{
  "n_layer": 16,
  "d_model": 384,
  "n_head": 6,
  "n_kv_head": 6,
  "head_dim": 64,
  "d_mlp": 1536,
  "vocab_size": 8192,
  "activation": "tanh_gelu",
  "norm": "rmsnorm",
  "norm_place": "pre",
  "norm_eps": 1e-06,
  "positions": "learned",
  "qk_norm": false,
  "attn_scale": 0.125,
  "bias": "all",
  "tie_embeddings": true,
  "parallel_block": false,
  "init": "normal",
  "init_std_qkv": 0.0159,
  "init_std_o": 0.00282,
  "init_std_up": 0.0159,
  "init_std_down": 0.00282,
  "optimizer": "adamw",
  "lr": 0.000867,
  "lr_mult_qkv": 0.4,
  "beta1": 0.95,
  "beta2": 0.98,
  "lr_head": 0.0069,
  "grad_clip": 1.0,
  "warmup_steps": 484,
  "schedule": "wsd",
  "decay_fraction": 0.759,
  "decay_shape": "sqrt",
  "final_lr_fraction": 0.02,
  "batch_tokens": 65536,
  "seq_len": 1024,
  "doc_mask": true,
  "train_tokens": 585400000,
  "steps": 8933,
  "dataset": "wikipedia_en"
}
MLP neurons of a small language model. Each row is named by its layer, matrix (up: input weights; down: output weights) and neuron, and shows model dimensions 128-255. Each number is 128 + 32 x the weight over its row's rms, rounded and kept within 0 to 255.
Before each neuron's rows is what it responds to, as a language model described it from the Wikipedia text at the highest values.

Description: Determiners, possessives and counts opening a noun phrase (the, his, two, several), the word part under (undergo, under-12), and -ing suffixes (joining, bringing).
L5.up877 [123 157 101 142 131 128 121 110 152  80  91 136 160 104 110  97 127 176 144 113 157 140 116 186 166 182  63  95 126 182 111 108 125 124 105 164 204 134 113  61 122 145 136 139 159 101 153 103 131 220  96 141 168 130 197 106 153  92 171 143 145 137 111 115  77 138 159 196 140 153 167 137 138 170 107 196 112 149 136 137 108 126 150 100  86 128 133  95 123 148 134 132 127 152 123 134 124 140 129 111  96 188 136 125 110  44 128  52 172 129  88 151 154 110 124 111 137 108 141 131 146  96 149 161 115 114  56  93]
L5.down877 [120 115 182 129  60 108 130 114 150 144 163  97 117 129 107 177 149 142 136 159  98  99 107 108 164 126  93 134 117  88 131 159 106 140 161 121 111 187 144 163 127 182 129 114 113 169  87 155 102 134 118 164 135 120  70  72 172 140 115 108 129 117 102  89 122 181 133 100  94  50  67  99 105 100 132 116 168 113 127 147 147 149 132 106 172 137 121 145 125 117 129 120  88 111 143 179 148 122 171 157 162 165 137 163 151 145 151 151  91 121 134  89 102 162 119  94  98 163 101 126 111 138 138 116 210 113 150  86]

Description: Pronoun or noun that opens the subject of a new clause, often right after that, the, or when, e.g. that it, the company, that the.
L5.up726 [121  77 178 135 160  90  70 117 104 113 165 155 110 114  90  57 127 122 131 125  96  44 130 108 214 151 179 124 106 126 109 122 116 155 115 163  97 121 148 150  67 131 181 189 140  88 138 161 140 179 158  52 131 131 102 120 131 141 138 132  87 134 104  99 139 112 137 119 166 198 145 147 151  59 106  92 117 179 119 130 128 126 129 143 133 136 116  99 122 135  87 149 126 122 164 130 146 189 118 170 117 125 157 141 220  96 143 115 207 147  78 131 109 141 126 114 135 107  19  98 116 109 140 123 118 119 131 110]
L5.down726 [ 70  60 100 138  84 114 137 111 122  95 154 120 191  97 113  90  63 144 117 183 130  98 143 102 185 119 165 125  84 153  96 112  80 151 185 165 142  77  58 103 141 130 141 123 136 165 128 121  94 181 149  76 100  95 100 124 113 144 136 169  96 167 137 167 151 117  85 145 105 142 137 101 142 157 106 147 157 119  55 142 162 136 102 133  77 149 185  76  94 100 185 172 101 119 122 106 147 104 163 159 133 141 121 153 102 152 114 153 154 160 131 134 142 167 127 153  54  79  65 115  99 117 141 117 162 195 134 177]

Description: Words inside Wikipedia section headings and infobox field labels, especially ==Early life==, Personal life, See also, Cinematography, plus scattered biography words like known, born, years.
L5.up339 [146 107  94 105 139 117 121  98 158 127 152 108 141 138 127 135 179 132 119  71 127 104 168 209 140 207  15 138 111 166 165  39 128 117 134 129 163 107 141 122  74 126 119 154  92  70  91 175 139 198 149 111 107 146 121 183 140 110 159 118 143 111  99 173 114 132 160  95 116 152 136 179 156 166  99  80 102 189 150  42 138 157 102 114  96 130 188 135 128 158 156 112  80 147 156 107 114 122 138 100 116 170 124 113  92 144 169 135 147  59 145 149 169 141  76 113  89  82 122 122 135 111 136  96 101 123 114 147]
L5.down339 [182  62 101 125 157 128 115 146 146 179 128 120  96 137 135  98 149 144 134  63 140  85 162  98 174 111 121 158 104 128 166  97 124  71 123 196 127 139 136  83  98 126 147 206 111  73 159 164 158  89  94 124 143 201  90 166  93 124 142 125 174 112 110 129 121 128 155 101  93 113 150 175 143  93  94  92 170 163 148 113  77  97 105 157 130 164 101  82 106 154 114 102 103 111 133 137 123 163 143 101 135 171 105 141 129 116  53 138 138 108  78 118 117 158  34 136  94 116  93 160 164  84 161 112  81 105 197 177]

Description: First piece of a place name, or the, and, in, of, right after a comma or in, often in tables or lists: Hawai, Californ, Leban.
L5.up291 [164 144 127 133 121 135 205 108  97 126 148 115  64 111 172 150 147 124 149 113 118 164 142 136 135 127 113 126 143 122 194 105 200 152 122 156  73 129 127 112 145 143 142 132 156 104 107 143 176 119 138 140 100 107 145 179  96 133 158 120 136 142 176 116 128  83  88 101 114 164  96 123 144 131 119 141 101 133 152  98 120 117 176 111 162 128 155 141 102 161  75 140 128 138 181  89 133 126 103 146 125 151 132 126  36 121 115 173 129 153 117 172 117 173 161 147 147 155 175 187 108 101 100 139 143 117 123 182]
L5.down291 [119 127 147 160 109 149 187 145 108 102 183  78 136 106 135 142  56 120 101 100 158 134 162 131 143 105 110  97 126  89 154 130 133  72 100  67 155 132 131 164 143 103 120 130 112 134  96 163 110 103 103 162 148 124 159 132 164 181  86 100  82 125 125  54 114 151  79 132  95  42 139 118 147 133 135  95 145 123 131 165  89 130 133 109 154  86  76 106 146 123 131  78 122  92  51 101 130 216 131 108 152  96  95  82  82 143 129  81 111 126 120  67 100 132 183 130 105 117  68 111 133 156  52  69 127 156 104 100]

Description: The first word of a wiki-table cell right after "|", such as Final, Away or scores like 1 and 33, plus possessives (his, her) and ordinals (first, second) in prose.
L4.up1197 [110 182  77 120 199 126 116  69 167  87  95 143 136 127 101  72 155 138 151  69 127 125  89 152 166  87 113  39  99 131 111 135 136  92 111 165 129  94 134  76 159 143 160 135  86  93 136 154 160 158 135 133 163 112 204 143 145 123 166 167 167 168 172 198 119  67 136 121 182 124 113 100 184 102 116 139 106 140 125 122 149 143 149 193 134 132 137 112  81 184 110 133 163  95 134 143 124 114 144 152 100 130 127 171 137 143 116 102 112 102 151 193  91 118 118 131 144 111 156 115 139 108 128 170 152  94  65 136]
L4.down1197 [179  90 124 134 101 155 135 118  84 116 161 133 116 127  87 124 111 144 107  91 138 128  84  90 120 121 186 151 151 143 146 150 157 130 112  20 176  64 158 111  70 127  80  91 155  65 142 144 135 172 130 149 182  97 152  83 205 174 120 133  74 106 140 139 127 107 139 103  97 171 183 169  35 164 132 179 164 124 100 120 109 133 141 162 108  93 127 107 162 206  93  87 142 149 110  99 131 128 128 125 118 110  90 112 113 139 139 133 126 150 136  75 145 104 175 104 158  81 101 138  91 190 135 148 110 111  86  97]

Description: Word-initial "C" pieces, often at a line or heading start (Croatian, ==College, Competition), plus " of"/" in" after nouns (board of, out of).
L9.up108 [109 188 100 108  88 133 112 142 127  69 127 152 109  90 141  96 127 153 153 102 115 147 128 151  70 126 150  84 126 219 106 106 156 146 163 142 144 106 102 109 122 141 157 131  76 153 168 138  84 181 127 128 142 131  96 143 192 207 106  87 180  89 139  97 113 146  99 132 150 163 124 113 186 157 121 215  72 123 117  92 150 189  64 157 131 154  59 120 158 148 116 123 151 110 122  76 101 134  98 179 141 156 143 120 127 104  66  93 167 151 205 107 159 137  94 121 102 121  70 161  94  77 107  91 133  79 115  80]
L9.down108 [161 183 125 115 111 170  98 135 125 146 167 110 158  88 111 123 147 140 124 119 149  92 100 133 166 121 180 129 145 154 127 169 124 101 117  99  64  85 111 135 123 140 105  97 114 106 142 117 125 138 110 108 139  89 143 150  99 134 161 108 162 114 144 165 164 151 108 165  89 121 134 103 131 173 107  80 151  99 125 103 166  95 182 155  84 112  68 126 133 118 153 132 222 130 208 147 135 157 145  81 160  88 100 147 165 129 224 128 104 126 142 152 146 133 137 148  81 158 147 137 110 184 123 141 100  99 168 148]

Description: Possessives and articles (its, their, her, a) after a verb or preposition in biographical, sports and organization prose; also mid-word pieces (sem-if-inals).
L9.up1253 [151  85 111 119 134 129 146 133 133 138 107 112 120 130 130 114 110 188 114 100 209  86 123 162 186 160  65 149 121 158  97 110 133  72 111 140 115  95 113 113 141 140 155 154 125 116 133 169 174 134 158  96 178  85 140 139 155 133 130 109 157 141 174 216 130 169 133 147 150 121  96 102 116 132 110 158  78 115 122 120  69 191  92 117 119 156 131 108  99 151 140 102 114 122  72 163  85 130 122 189 112 186 145 168 151 144 113 128 163 172 165 186 150 124 172 159  40 160 149  95 179 128 153 119 143 144  90 134]
L9.down1253 [130 138 121 156 155 150  64  46 116 115 169 159  81 144 194  89 116 154 109 154  75 153 129 109 114 104 133 112 140 136 114 122 163 154 117 150  97 167 101  90  46 154 136  83 172 127 158 151 137 134 182 115 115 148 170 161  94 112  31 103  74 100 118 172 130  99 152 131 153 162 151 178 173 141  97  94 138 113 136 148 160  91 117 146  78 110 136 130 148  87 142 105 163  91 130 126  47 109  77 123 140 118 137 154  94  78 141  97  85 101  77 194 150 130 134 176 142 128 155 120  91 127  96 189 154 130 160 112]

Description: First token or word piece of the phrase after a preposition, verb or article in narrative or biographical prose, e.g. "to travel", "before going", "a mystery".
L9.up1362 [175 123 174 127 111 122 113 113 120  89 128 127 117 125 156 133 111 159 132 132 160 121 137 145 125 114  77 141  86 136 143 114 165  93 130 147 171 135 136 148  90  73 141 124  56  82 136 171 169 190 160 159 194 161  97 145 140 120 165 132 127  73 144 167 114 187 135 121 109 128 142 141 130 142  76  94 140 176 105 113 174 156 175 215  46 151 153 112  74  86 138 136 151  98 118  44 117  97 160 145 101 130  93 196 120 127 143 142 175 128 162 161 128 162  68 148 124 212  96  72 151 137 167 158 184 118  92 125]
L9.down1362 [ 99 168 111 126 129 158 168 205 173 131 161 115 101 144 118 125  79 138 122 156  94 102 143 193 116 156 127 141 112 172 120 104  91 129 144  80 158  93 109 145 139 150 144 142  82 121 160 163 135 108  76  86 155 116 155 115 131 139 157  76  56 103 149 154 131  92  91  93  73 167 164 102 136  67 144 136 117 108 133  32 113 101 133 117 128 138 161 152 108 119 101  94 147  83 196  81 133 112 109 116 126 143 180 147 105 137 145 146 105  90  77  98  97 150 118 124 123  99 148 134 198 168 166  97  93 146 127 143]

Description: Determiners and word-starting pieces right after is, was, as, became, opening a predicate description, such as "was a", "is an", "as a le(cturer)".
L5.up572 [ 83 145 167 119 182 120 184 168  55 119  90 155  70 132 147 151 135 120 123 129 123 146  94 112 106 120 196 156 132  95 157 156 101 155 102 116 114 100  95 145 110 124 113  91 144 128 105  89 162 157  76 131 110 151  95 122 179  78 147 141 105 112 104 103 172 193 115 144 131  95 169 121  70  52 126  67  85 108  98 146 129 165 112 143 107 152 129  71 108 160  88  92 116 195  33  83 123 181 190 179 111 105 119 113 110 104 147 150 124 127  93 149  98 135  91  99 110 126 146 122 117 155 109 131 189 137 115 196]
L5.down572 [163 173 202 148 162 165 165 113 173 101 158 194 178  85 118 174 172 109 137 124 104  80 172 150 140 171 141 137 141  66 152 214 152 123 132 115 141 145 186 138 125 100 165 147 108 188  77 124 137 108 129 160 107 112  49 148 143  82 159 129 121 105 161 131 169 128 143 111 109 165 138 104 139 125 155 157 136 151 122 103  77 103  85 160 108  78 183 133 126 133 127 131 105 134 130 126 163 151 114 104 133 109 112 138 179 102 111 120 213 119 220 110 166  93  78 122 125 152 147 190  84 152 134 155 110 126 124 133]

Description: Tokens inside or opening Wikipedia section headings and labelled list headers, e.g. ==Climate==, Career statistics, Discography, Time zone:.
L4.up192 [125  99  97 136 140 156 133 135 172 113 189 129 101  85  92 133 147 128 116 130 124  67 164 155 110 156  93 131 119 186 145  88 135  89 107 114 134  85 111 150 148 188 136 143 108 107 175 163 123 131 163 124 112  95 143 148 127 200  88 121 155  89 116 156  73 142 114 106 154 164 140 160 147 145 125 117 138 135 130  72 183 156 148 141 122 147 114 139 113 145 129 126  85  92 205  96 100 130  52 160 118 117 122 111 165 158 108 119 120 107 159 122 175 206  90  93  29 104 181 150 105 147  87 102 112 130  81 208]
L4.down192 [171 165  79 109 134 145 150 137 125 135 125 184 104  81 117  97 142 121  96 133 134 131 218 169 136 164 132 154 170 110 117 206 149  70  99  92  95 108 169  73 103 103 137 152 147 123  82  88 137 181  99  94 181 116 159 170 156 105 144 159 194  87 146 126 162 136 137  98 170 120 125  59 102 183 126 133 146  89  81 182 146 137 167  95 106 155  94  79 180 152 106 152  97 123 132  85 142 125 166 144 106 103 131 148 102 122 124 140 156 141 150 134  86  91 152 139 105 132 113 129 108 166 135 119  75 138 156 113]

Description: The word "the" (sometimes that, this, entire) directly after a preposition like of, in, on, to, into, as in "into the mainstream", "of the machine".
L4.up382 [196 119 121 130 143  79 159 140 245  83  53 116 109 107 101 104 134 123 157 107 175 138  64 171 191 116  36 115 119  98 148 101  76 117 150 137 131 113 160  99 175 106  68 141 119  90 108 113 153 194 115 166 132 124  69  74 181 154 187 133 111 158 152 124 104 112  93 129 143 129 104 158 145 119 129  87  87 141 139  59 124 118 107  60 153 133 123 141 107 107  57 133 203 146  55 136 131 120  80 113 114 114 152 131 110 118 120 105 146 217 170 107 164 137 142  72 147 149 121 116 166 101 133 129 134 133 140 149]
L4.down382 [139  88 119 155  85 167 110 151 141 168 154 142 137 166 141 139 169 158 136 101 174 143 129  90 138 191 104 126 169 113 172  99 182 123 110 128  93 128 119 170 125 175 156 102 140 129  68 121 127 121 190  73 101 127 192 103 189 110 160 134 154 107 164 185 140 132 149  96 109 156 138 125 125 168 166 110 117  99 109 120 132 108 134 141  76 145 139 153 104 134  78 122 151  81 148 119 100 104 116 119 149 126 139 116 178 138 144 203 151 114 111 157 135 174 153 168 155 146  84 154 134 126 121  82 155 161 121 106]

Description: Mid-word pieces and closing tokens inside tables, section headings and lists, such as a cell's closing |, Hong Kong, Bill-board, B-ibli-ography.
L9.up1435 [113 157 123  79 149 176  95 148 131 119 150 139 133 115  94 155 127 130  94 126 156 131 186 121 141 121 115  89  68 139 142 135 188 120  99 115 147  58 174 117 133 176 157 127 134  38  96 129 184 179 176  95 180 119  73 163 137 145 127 155 160 187 104 152  88 102 123 152 164 143  92  94 163 138 126 135 124 199 122 123  78 142 115 112 103 163 125 119 123 137 114  70 167  43 108 114  88 113  86 121 131 123 121 150  94 202  43 145 107 131 131 150 103 146 165 165  96 149 125  91 126 173 133 119 130 113  44 119]
L9.down1435 [146 136 143 126  93  75  49 105 128 118  98 158  92  88 162 176  97 141 145  87  87 181 115 138 151  69 126  61 133 155 161 146 137 110 132 133  97 195 137 151 153 160 219 144  99 115 122 138 136  47 138 115 100 130 168 124 131  93 105 130 155 141  99 106 191 179 107  59 174 120 190 149 146  89 170 145 116  98 116 134 140 161 121 134 109 127 148 112 169 116 109 185 121 164 122 145 135 122 111  63 117 169 100 139 116  89 153 114 117  95 118 149 115  98 126 116 130 118 105 143 114  67 161 119 181 131 120 132]

Description: Tokens inside or closing wiki-markup section headings (== ... ==), e.g. Winners, Ottawa, Postseason ===, plus the first words after a heading or infobox.
L4.up1389 [144 130  78 153 124 162  64 117 122  84 179 169 151 129  72 159 123 128 153 113 119 169 192 136 108 140 156 102 109 132 175 118 146 108 126  54 131  85 150 101 207 122 112 137 138 120 140 159 131 126 153 116 156 124  93 107 164 109 159 129 135 124 112 106  56 195  89 111 203 172 132  66 180 128 114 165 130 131 117 100 148 110 146 118 120 140 119 146 136 197  88 116 166 108 105 139 122 158 129 114 139 126 113 125 125 112 157 170 206 159  99 209 146 104 166 132  85 168 159 103 107 126  85 118  85 111 127 125]
L4.down1389 [100 126 119 130 135  82 147 120 145 141 146 127 152 152 158 158 104 132 125 168 130 158 117 143  91  90 143 150 112 178 112  99 181  90 160  88 182 127 132 193 149 142 143 179  86 115 131 115 122 133  89  93 144 129 138 183 173  81 171 119  88 134 161 141 155 155 122  88  99 154 157 149 100  78 140 180 132  93 105 112 135 126  79 114  95 164 103 147 165  84 142 127 150 114 181 174 146 163 133 182 108 138  84 112 109  90  93  49 100 168  95 158 112 120 122 163 138 172  84 136  79 118 136 222 164 165 106 135]

Description: First token of a new section, heading or sentence: "==C" in "==Climate==", "==Cast==", sentence-opening "In", "During", "After", and table-cell starts.
L4.up632 [ 94 156 130 116  75 217 129 102 158 106 116 169  94 130 141 143 155 132 119 124  54 144 164 217 100 177 100 106 123 129 148 102 168 106 112 107 128 159 135 158  71 152 145 191  67 128 186 148 113 116 134 108 164 139  78 112 167 103  98 131 200 131 139 140 146 117 130 140 116 120 152 155 181 138  88 119 111 152 146 136 145 146 101 195 196 110  33  70 159 168 119 122 146  66 157 126 131 131 132 118 110 133 159 125 123 109 111 122 116 139 174 153 125 151 110 124 120 111 116 121 127 128 130 104 171 123  86 177]
L4.down632 [135 113 117 136 204 191 101 135 121 122 177  97 128  62 121 132 141 133 119 128 101  98 130 121 132 127 119 103 136 143  87 100 132 119 158 184  80 134 160  85  77  71  99 116 132 133 121 139  77 114 113 108 149  98 160 187 132 127 123  88  88 102 188  99 149  87  95 152 153 163 144 137  98 107 136  80 156  97  93 131 164 123 129 121 132 213 156 140 108 164 112 109  86 182 163  98 154 155 128 173 180  95 133 132 135 135 167 101 128 114  65 170  95 145  28 149 131 157  86 130 105 123 140 150 148 142 125 104]

Description: Subword pieces that continue or close a word after a fragment often ending in k, h or am (Soonthornk-al, mamm-al, Himach-al), plus heading-internal and, and mi after sq.
L9.up341 [ 87 168 178 144 134 188 143 144  84 103 149 177 123 101  49 164 110 171 118 104 120 133 120 164  81 103 152 126  98 150 129  86 182  73  74  99 159  73 105 131  62 147 178 151 143 132  63 171 105 137 137 124 110 140  88 114 114 146 187 127 118 164 130 142 118 139 133 127 106 152 136 161 149 125 160 149 170 172  88 135 120  94 171 103  61 192 133 136 161  66  94 106 131 207 161 137  89 128 132 184 117 181 102  92  83 149 161 104 150  86  89 110  80 145 137 129 113 141 143  98  28 194 114 144  55 148 117 113]
L9.down341 [138 120 105  99 196  99 105 125 193 106 142 149 139 106 107 141 127 130 115 169  45  93 104  65 139 137 125 139 163 131 146 163  70 126 206 136 161  99 115 136 161 125  85 161 108 169 229  51 137 105 127 138 102 121 132 122 127 137  84 128 158 166 102 132 166 112 109 131 190 151 122  83  93  99 140 115 122 132 136  82  93 143  59 169 121 167 126  96 168  95 126 128  96 146  66  84 175  83 130 132 118 113  93 166 108 132 186 118 128 123  98 133 121 168  93 131  76 163 132 128 132 102 125 142 133 121 117 149]

Description: Mid-number digit tokens, especially the converted value in parentheses after a unit measurement, as in 20.3 km (12.6 mi) or 4,745 mm (187 in).
L4.up1263 [ 79 151 133 129 171 108 189  54 136 156 112 136 113 144 120  79 128 122 139 118 161 153 137 121 155  99 161 165 102 133 162  72  85  87 155  72 130  74 113 145 148 165 153  76 115  96 113 137 108 155  74 120 141 107 149 140 112 173 146 138 135 145  86 134  87 186 109 168 157 128  79 172 192 115 110 117 127 131 129 140 200 114 164 146  87 105 121 158 125 148 104 123 120  47 108  88 125 142 161 200 130 136  86 162  82 162 196 140 152  97 176 144 121 125 141 133 135 116 132 100 127 115  82  99 136 138  75  79]
L4.down1263 [ 41 126 120 135 149 126 212 132 113 142  96 130 130  93 128  16 150 136 122 129 150 133 151 132 130 111 116 160 118 165 128 179  80  85 157 143 122 126 133 118 118 154 101 156  72 132 118  95 129 109 120 117 117 112 167 189 115 155 140 182 121 141 168 118 130  63 156 143  95  34 124  52 144  84 145 149 131 128 136 148 126  75 123 100 148 188 134 173  98 148 133 110 112 122 165 132 127 139  99  85 160 127 114  90 139  99 163  91  61 123 114 117 143  73 124 166 104 137 109 169 132 102 131 106 196  91  61 123]

Description: Second or third subword piece inside rare or foreign proper names, mostly right after a capital letter, as in Sk-r-ivnatin, H-ä-cken, P-ie-chniczek.
L5.up1137 [117 165 158 149 135  59 212 113 121 160 141 148  60 104 124 102 107 123 156 109 164  73 128 129 138 170 149 132 114 153 229 100  73 105 151  77 128  56  89 150 145 191 133 131 138 146 142 217 155 106 101  96 102 170 146 111 137 168 153  88 146 126 130 127  97 140 101 119 138 155 120 154 137 107  68  58 104  94 137 139 181  97 171 130 111 128 139 124 143 150 133  94 154 131  91 121 106 130 173 178 131 130 149  77 122 177 175 173 182 145 130 135 146 159  99 111 146 138  55 117 121 174  81 107  36  63 137 138]
L5.down1137 [116 153 149 143 120 152 113 115 149 160 131 150 174 137 126  83  96 134 146 147 119 132 185 180 131 160 110 147 173 140 130  49 181 124 115 178 166 180 125  85 110 120 115 181 113 165 119 129 137 133 130 191 133  79 105  68  92 139 110  86 130  83 106  92 121 116 163 171 143 158 130 159 110 118 133 143 140 123  92 126 154 121 179 149 139 149 162 126 166 125 109 178 160  96 175  98 169 119  97  77 176 158 171 139 127 103 115 115  89  64 210  98 116 149 134 147 139 133 160 161 113  89 171 142 152 169  88 154]

Description: Main verbs of a clause, often of speech or thought, right after a subject, relative pronoun or "and": thought, believed, asked, told, called.
L4.up1437 [176 151 175 122  97 142 138 107 169 133 127 141 128 104 181 115 104 160 137 128 159 156  64 157 147 135 146 169 127 112 148 214 170 103 181 164 150 151 164 129 175 123 167 112 145 120 163 139 130  89 111 160 143 138  58 129 146 136 160 187 136  76 124 121 119 141  95 146 114  98 145 148 126 132 166 115 150 156  91 112  95 153 177 163 100 120 172 164 106 111 124 127 159 160 106 116 123 162 104 110 116 130  55 150 110 151 155 107 132 155  82 166 116  89 138 189 146 150 149  81 118 116 151 112 106 142 121  94]
L4.down1437 [112 116 117 140 116 136 180 103 140  92 168 128 161 132 138 103  85 113 130 104 141 165 128 154 148 189 124 148 105 123 158  96 159 101 140 104 137 122 131 150  86  56  78 118 104 134 128 115 147 186 107 144 110 195  90 147 141 137 141  90 173  89 115 139  76 100 149 133 161 137 132 158 219  76 122 181  85 135 121 128  87 147 178 143 115  87  70 152 171 171 141 143  93 104  70  39 137  96 141 108 103 128 157 145 124 105 109 117  79  24 157 125 114  95 164 140 119 169 161 108 152  94 166 116 105 119 121  53]

Description: Word-internal subword pieces inside proper names and foreign words in lists and tables, such as Pi-ñ-as, Sebastián, Poul, Balayev.
L9.up319 [114 105 154 154 142  89 178  98 139 108 103 132 124 133 110  64 128 105 141  98 137  92 111 105  78 133 152 162 107 155 139  80 166 125 140 102 134  55 103 174 132 115  91 103  85  88 122 164 183  99 116 141 155  44 125  74 118 132 165 153 102 128 108 145 118 145  78 139 150 177 135 159 123 139 120 137 148 113  84 134 191 116 140 123 107 121 160 181 170 137 114  88 162 125  89 133  77 121 117 198 122 131 153  99  57 190 168 134 175  83  84 134 137 131  93 172  75 158 131  72  40 123  88  98 134 109 116 191]
L9.down319 [153 131 113 172 142 107 150 106 125 170 171 152  87 115 121 151 102 151 112 171 124 140 159  94 126 137 122 116 138 106  71 124  89 154 154 150 132 125  79 165 113 166 142 136 151 121 171 105 126 133  66 133 168 104 132 118 134 167  65 152 151 117 170 104 172 170 177 150 131  78  47  51 109 123 136 145  76 111 127 125 135  57 122 161 138  89 125 185  66 177 155 133  91  52 191 142 168 111  64 138 139  95 140 158 172 179 149 144 152 142 194 169 129 101 157 185  90 166 132 188 123  97 135 177 165 139 132 146]

Description: First word of the predicate after "is/was (a)" in defining sentences, mostly "the" or nationality adjectives, such as "is a Polish", "was the fifteenth".
L5.up515 [108 121  98 127 117 114 185 161 168  71 165 130  92  87 108 143 121 133 179  74 169  66 124 114 120 136 180 102 152 112 183  93 113 230  91 119 158  80  91 115 130 120  84 150 126 111 176 147 175 146 115 149  99 107 139  62 122 175 156  74 108 195  99 109 118 139  93 134 124 108  88 131 154  80  66  82 110 150 127 125 170 158 140  75 109 195 159 133 124 109  95 111 110 121 116 113 111 114 154 123 100 124 139  91  66 145 122  84 148 180 100 134 135 126  95 144 104 179 122 116 114 138 122 163  91 114 106 146]
L5.down515 [ 95 124 162 131 123 145 181 148  84 189 159  86 108 104 214 160 113 144 159 125  91 110 117  99 160 194 113 169 126 140 152 121 106  81 137 168 181 116 169 125 228 175 107 140 120 161 141 105 126 118 139 141 153  94 109 138 125 178  96 115 116 126 104 123 139 140 113 112 129 120  77 114 115 142 126 117 137 103 170  93  87 112 141 136 139 122 125 195 179 186 119  83  95  47 187 125 139 104 187 116 113 195 129  80 129  63 100 154 150  80 150 109 119 104 146 113 118 108 109  91 143  76 100  92 134 137 201 147]

Description: First-letter or first-piece tokens of a new word, mostly C or c, at the start of a line, after a table pipe, or after prepositions, e.g. C(ormac), c(owboy), C(redit Suisse).
L5.up49 [123 154 117  97  47 131 134 141 188 131 134 121 139 157 150 161 126 131 132 156 115 104  64 155 131 101 136 114 180 180 125  69 145 171 156 159 146 112  68  99 151 124  84 167 116 101 166 167 125 156 129 102 183 117 127  55 120 163 104 123  94 112 139 147 160 173  79 145  98 148  85 138 144 203 131 139 134 160  84  86 138  92  59 152 158 107 122 130 125 122 144 127  88  77  75  96 150  93 135 116 126 198 166 125  89  37 119 149 185 158 140 112 142  63 126 125  86 181  68 151 141 138  89 159 140 122 198  79]
L5.down49 [147 125 147 103 136 129 129 120 106 110 137 109 156 109 101 176 126 145 161 120 152 149 141 120 120 125 138 150  93 115 100 156  95 101 141  96 143 163 125  80  62 130 124 127  92 148 139 135 102 115 143 139  94 125 156 141 121  59 140  91 166 147 134 147 130 136 160  98 100 105 152 127  68 116 147  88 210  96 134 163  67 105 114 172 157 147 136 129 152 147 108 146 116 184 102 183 142 178 107 122 126  94 101 102 137 151 111 122 140  89 176  76 122 106 110 143 179 114 209 134 160 150 157 166 120 119 100 118]

Description: Inner word-piece fragments of long or foreign names and technical words (mole-c-ule, Hum-ph-rey, Mur-phy); also subject pronouns (it, he, they) after that/and, and table pipes.
L9.up1007 [ 84 139 157 136 146 164  88 133  86  89 133 144 152  74 145 155 136  99 155 120 156  47 204 145 138  74 113  97  57 138 139 136 182 115 150  82 107  87 178  95 119 100 170 120  94  74 139 162 124  78 157 159 143 149 133 127 189 125 181 103 163 108 146 158 137 161  75 140 154 195 121 128 142 128 141 120 117 140 109 143 170 108 158 195 104 178  83 138 110 185  68 116 122 153 187 178  53 157 133 122 125 135  61 110 135 132  78  98 105 126 131 158 131 209 118 157 122 158 139 185  74 132 109  96 106 112 135 122]
L9.down1007 [109 115 135 111  82 112 167  75  67 158  90 137 104 193 165 124 144 113 103  87 151  86 134 172 158 161 116 101 161 180  81 145 105 105 164 171  94 128 135 103 141 110 118 154  78 118 125 122 150 164 157  53 129 107 170 109 138 162 117 155 119 163 115 137 131 141 114 137 109 141  88 122  86 157 116  86 111 190 106 137 147  85 126  98 109  70 140 117 120 145 138 162  94 161 144 176 188  53 109 164 145  99 144 144  85 140 125 119 141  79 130  90 125 137  98  80 161 150 135 100 163 141 114 154  99 180 106 118]